Weights of a small GPT-style language model, trained from scratch on English Wikipedia: vocabulary 21823, normalized queries and keys.
MLP neurons of a small language model. Each row is named by its layer, matrix (gate and up: input weights) and neuron, and shows model dimensions 464-527. Each number is 200 + 30 x the weight over its row's rms, rounded and kept within 0 to 999. A neuron's up and down rows have the sign that makes its largest values positive.
Before each neuron's rows is what it responds to, as a language model described it from the Wikipedia text at the highest values.

Final or closing word of multiword titles and names, mostly song or album titles in tracklists, e.g. Roll Over, Jam Side Down, Walnut Ridge.
L8.gate922,184,184,201,199,185,193,190,157,228,204,194,176,177,179,248,182,263,237,184,257,218,206,187,238,231,207,200,195,163,211,189,139,209,213,190,228,182,215,203,220,183,193,181,193,224,221,235,229,225,177,190,217,197,220,211,240,211,198,192,238,156,201,253,220
L8.up922,129,230,193,167,176,207,214,211,218,195,217,202,297,203,208,229,202,190,167,213,196,179,177,183,198,149,171,156,188,199,159,197,154,230,187,240,257,224,240,195,173,202,156,203,191,173,197,166,163,188,166,193,147,228,184,228,206,209,191,217,188,202,236,290

Word pieces inside proper names of places and clubs, often in sports tables, schools or venues, such as Rath|friland, Shrews|bury, Os|asuna, plus table pipes.
L13.gate1174,188,187,193,136,250,161,189,236,171,229,191,207,163,205,180,201,206,140,227,154,234,171,135,155,194,190,195,222,224,180,191,179,239,208,257,171,185,199,163,176,206,139,203,168,141,207,183,202,219,192,201,196,185,212,137,203,122,259,186,248,194,169,201,203
L13.up1174,192,208,195,191,270,160,213,203,227,182,258,205,204,181,218,231,218,129,223,224,227,184,142,177,181,230,198,194,200,226,195,196,233,238,186,181,225,207,148,228,182,213,165,199,163,190,209,191,177,226,194,193,209,190,193,212,149,245,184,232,234,234,181,233

First sub-word piece of a split word, especially "Th"/"th" after a quote or punctuation (Think, three, Thanks); also digit chunks like 376,000.
L8.gate342,147,194,185,196,199,297,253,138,198,208,220,162,178,224,169,203,214,202,188,257,208,164,178,205,197,193,195,224,255,217,257,162,184,235,171,159,205,215,174,175,186,204,208,216,182,172,187,276,127,194,180,158,219,158,214,201,189,219,199,171,251,231,242,203
L8.up342,203,227,193,203,167,197,232,232,214,192,165,168,194,207,182,170,212,197,197,207,183,256,203,166,159,276,151,205,173,159,221,149,185,176,190,181,174,151,144,203,234,200,172,191,196,194,235,238,207,128,250,203,230,228,217,182,144,222,199,196,156,256,227,169

Prepositions such as on, in, at, under, near that begin a location or date phrase after an event, e.g. died… in São Paulo, at the Bank Saloon on Main Street.
L8.gate446,231,157,193,202,183,172,209,175,260,177,209,206,222,190,233,109,175,193,200,216,178,169,220,180,190,187,189,262,244,177,218,212,178,194,196,152,174,195,189,212,200,190,174,176,178,226,239,207,233,223,213,221,214,196,245,191,189,205,173,245,131,244,169,224
L8.up446,192,194,182,247,238,225,174,218,197,187,219,212,256,174,198,262,216,214,275,199,238,166,198,216,240,193,175,208,233,209,236,201,236,205,182,203,219,224,187,210,199,225,230,204,246,239,231,209,166,227,188,191,183,219,187,180,170,176,276,172,205,181,233,240

Tokens mid-way through multiword proper names of parks, institutions, festivals and agencies (Nairobi National, Bell City High, Shanghai International Film), plus table pipes right after a name.
L13.gate848,216,136,160,256,199,244,253,162,179,194,202,211,195,191,180,208,180,218,167,236,208,239,167,223,218,225,173,228,190,225,241,197,205,168,190,250,190,206,150,232,166,133,235,116,241,211,187,223,218,151,159,185,188,210,204,214,132,160,170,167,185,171,167,153
L13.up848,133,218,214,206,220,226,194,216,236,265,154,249,217,221,136,238,205,185,234,126,245,222,184,211,194,213,172,220,226,151,208,173,213,195,232,176,226,200,202,231,198,202,166,171,165,230,218,189,253,219,205,192,170,287,143,201,166,205,191,224,203,217,198,227

Interior subword pieces of uncommon proper names in lists and tables, such as Dun-fer-mline, Rid-get-own, Domin-ik; also the colon after "Original language".
L2.gate1580,208,204,196,164,206,230,239,196,222,159,184,243,242,178,187,215,236,173,209,166,210,151,223,217,158,192,249,226,178,236,171,203,180,189,211,187,248,185,264,209,214,208,189,196,229,158,167,215,202,170,259,197,152,230,188,180,178,152,183,166,165,216,163,154
L2.up1580,195,177,186,231,245,254,223,199,182,218,239,244,184,136,220,182,147,165,167,143,219,191,203,201,205,238,195,180,207,164,173,170,198,199,231,207,235,230,199,200,167,206,215,205,245,163,159,168,203,255,196,172,228,267,165,214,206,198,215,161,186,212,165,211

Mainly down, up, on and in as spatial particles after verbs (walk down, close it down, lying on), plus mid-word pieces of names such as -ley and -et.
L2.gate1471,200,221,214,223,199,240,197,222,200,198,217,202,251,156,253,220,211,231,243,212,194,144,193,160,213,238,138,204,234,228,242,210,248,223,228,167,236,148,215,168,198,176,215,163,200,183,215,187,171,215,241,207,200,204,207,214,216,210,231,200,170,203,215,200
L2.up1471,161,189,217,206,237,181,171,151,186,242,177,165,240,165,174,114,239,143,228,169,154,230,176,130,188,184,212,193,205,202,147,227,219,239,176,170,235,182,158,172,157,251,233,179,207,257,227,179,223,179,187,125,164,153,213,225,217,199,157,173,209,240,271,193

Middle pieces of German or Nordic words and names (Fors-cher, Frob-en, Gö-taverken), plus auxiliaries just after section headings (was, been, there).
L13.gate127,185,211,175,196,174,208,226,160,176,145,203,144,221,160,135,217,177,154,207,198,174,223,184,203,244,187,204,196,157,180,177,243,236,188,122,172,194,184,170,197,290,154,214,227,184,202,254,231,150,176,258,188,172,223,220,243,216,181,199,144,203,219,158,150
L13.up127,171,191,200,151,253,223,147,158,143,219,196,211,200,179,203,210,237,136,187,164,218,164,163,193,219,192,189,234,109,215,218,171,247,196,188,184,184,272,207,215,241,149,183,193,162,189,232,130,179,242,189,191,147,201,182,197,190,193,187,202,198,183,153,154

Prepositions of or for after job titles (secretary of, dean for), "play/sailed for" a team, and National/International inside organization or league names.
L2.gate140,160,200,206,159,239,192,170,197,207,231,217,208,198,255,222,233,180,195,151,166,161,223,173,219,177,217,187,163,193,204,180,219,192,191,163,227,211,211,192,237,133,198,240,171,267,227,264,194,176,262,192,201,225,209,160,214,139,192,239,225,272,197,195,196
L2.up140,159,269,183,185,154,211,163,201,209,192,210,255,166,147,197,209,127,188,216,175,168,221,229,198,254,219,158,202,189,196,206,233,193,197,193,232,151,210,179,179,128,160,196,228,226,238,225,191,237,275,208,196,163,223,154,220,220,197,261,229,115,176,190,188

Word-piece fragments inside proper names and foreign words, often a lone g (Cos-g-rove, Thanks-g-iving, Fot-og-rafia), plus scattered table cells and words like was.
L13.gate195,215,216,154,181,170,178,231,224,232,169,200,154,180,196,232,186,200,225,170,251,175,188,276,141,157,237,243,184,144,148,248,172,192,234,159,127,184,245,178,150,188,158,238,193,196,139,153,146,214,210,222,161,280,171,210,246,231,172,227,185,174,189,175,246
L13.up195,253,215,227,198,171,189,222,174,164,220,195,184,164,176,222,193,244,206,231,152,222,185,274,189,200,184,211,240,197,120,189,186,211,210,169,165,200,226,213,237,243,267,184,242,220,239,225,220,198,195,238,274,237,210,192,175,232,191,262,134,190,177,239,172

Prepositions such as at, in, of, from, just before a venue, publication, team or place name in biographies and reviews, e.g. at Intility Arena, of The Spectator.
L13.gate21,224,208,198,174,161,142,218,197,177,173,225,227,245,241,145,226,198,192,224,225,185,177,170,180,199,208,212,184,192,253,254,184,236,182,246,202,186,226,175,196,208,193,224,242,221,218,231,165,172,231,186,234,207,164,179,239,166,172,193,145,222,203,192,269
L13.up21,174,230,223,207,209,146,203,217,246,218,216,216,280,169,231,145,127,197,208,231,165,223,210,155,172,160,228,229,189,198,182,215,186,247,267,269,202,150,165,184,161,171,271,227,222,207,240,188,273,213,224,213,188,184,195,232,151,232,167,181,209,214,185,159

First pieces of split words and short abbreviations, often after commas or parentheses, e.g. imp(ala), cf., lit., e.g., ren.; weaker on clause-starting words like this, they.
L8.gate995,216,204,246,202,222,151,205,184,173,183,213,232,223,191,150,257,171,158,206,211,228,205,253,210,248,240,185,251,253,220,206,185,203,167,228,172,191,187,160,161,219,180,202,214,184,241,264,252,223,201,187,200,199,207,189,174,201,203,220,215,242,229,158,204
L8.up995,191,194,219,183,216,197,200,176,188,169,181,207,193,183,186,181,190,172,220,198,141,200,184,242,247,138,264,182,201,210,139,196,171,252,188,204,193,215,218,192,229,186,217,230,177,192,207,124,224,204,199,222,231,253,238,172,198,140,200,222,193,259,247,174

Opening or early word pieces of longer words split into several tokens, often after a quote, hyphen or prefix, e.g. asp(ectual), un-eth(ical), Ever-gl(ades).
L2.gate1483,170,254,173,265,218,209,187,193,236,225,227,213,171,182,226,168,217,230,173,224,193,172,236,205,226,184,199,205,173,227,243,217,180,163,218,155,155,192,255,242,183,190,242,195,156,186,191,159,236,180,250,154,217,154,203,209,219,276,199,183,193,186,170,167
L2.up1483,167,193,242,182,258,189,168,207,134,221,202,195,238,186,244,180,181,250,207,181,237,240,230,150,175,205,220,200,151,182,259,251,203,211,185,171,155,215,177,187,172,245,218,153,186,202,228,205,182,176,217,170,176,181,161,185,244,196,165,207,191,209,201,184

Prepositions introducing where or when in narrative and biographical text, such as born in, south of, arriving on, just before.
L2.gate651,196,220,207,207,159,226,216,248,125,198,227,188,216,178,201,181,235,215,191,218,137,192,220,167,215,157,222,191,210,218,228,173,217,207,243,191,266,201,217,218,218,205,227,198,222,227,177,188,247,176,162,174,173,244,223,210,229,173,215,163,176,225,205,187
L2.up651,144,182,195,204,219,211,228,206,200,203,236,201,167,226,188,158,246,233,221,187,223,175,185,240,224,239,220,242,238,213,206,201,221,192,243,218,203,173,136,190,197,202,250,185,165,232,194,132,248,201,211,196,186,181,218,197,212,175,181,188,215,173,149,215

Closing parentheses, commas, quotes and abbreviation periods that end an inserted aside or name mid-sentence, as in (1929), Kitching, C. J. or U.S. Gulf.
L13.gate1251,195,195,207,240,214,236,203,187,222,235,239,151,242,225,203,182,187,190,194,283,187,190,171,193,131,200,213,222,251,188,184,217,192,201,181,199,201,168,268,192,229,198,258,244,218,175,188,211,192,206,183,192,176,203,202,237,203,186,213,188,184,189,195,200
L13.up1251,179,195,187,214,231,209,214,160,151,203,235,112,207,223,209,188,189,171,228,227,220,172,157,228,195,191,157,213,152,143,188,183,194,172,175,247,198,216,219,156,202,216,189,187,221,178,184,171,211,213,168,231,221,204,195,173,135,165,167,223,182,217,99,213

Mostly mid-word pieces such as g in Igreja, Villegas, Kalgoorlie, and imp in Impact, plus spaces before numbers like December 1944.
L2.gate1604,143,176,190,151,190,220,182,226,172,247,162,233,188,160,226,168,173,191,223,195,215,168,216,126,191,191,218,174,180,219,152,184,206,191,169,179,156,193,210,142,159,136,184,192,249,222,173,189,207,191,163,216,184,197,208,124,209,223,209,185,153,232,252,185
L2.up1604,204,192,209,158,157,233,205,178,173,176,188,251,182,215,107,219,208,213,166,196,223,170,139,218,222,206,191,197,228,218,205,211,171,201,148,229,191,210,215,141,207,172,183,245,201,149,229,216,228,195,197,206,209,218,190,160,164,211,152,153,172,204,241,182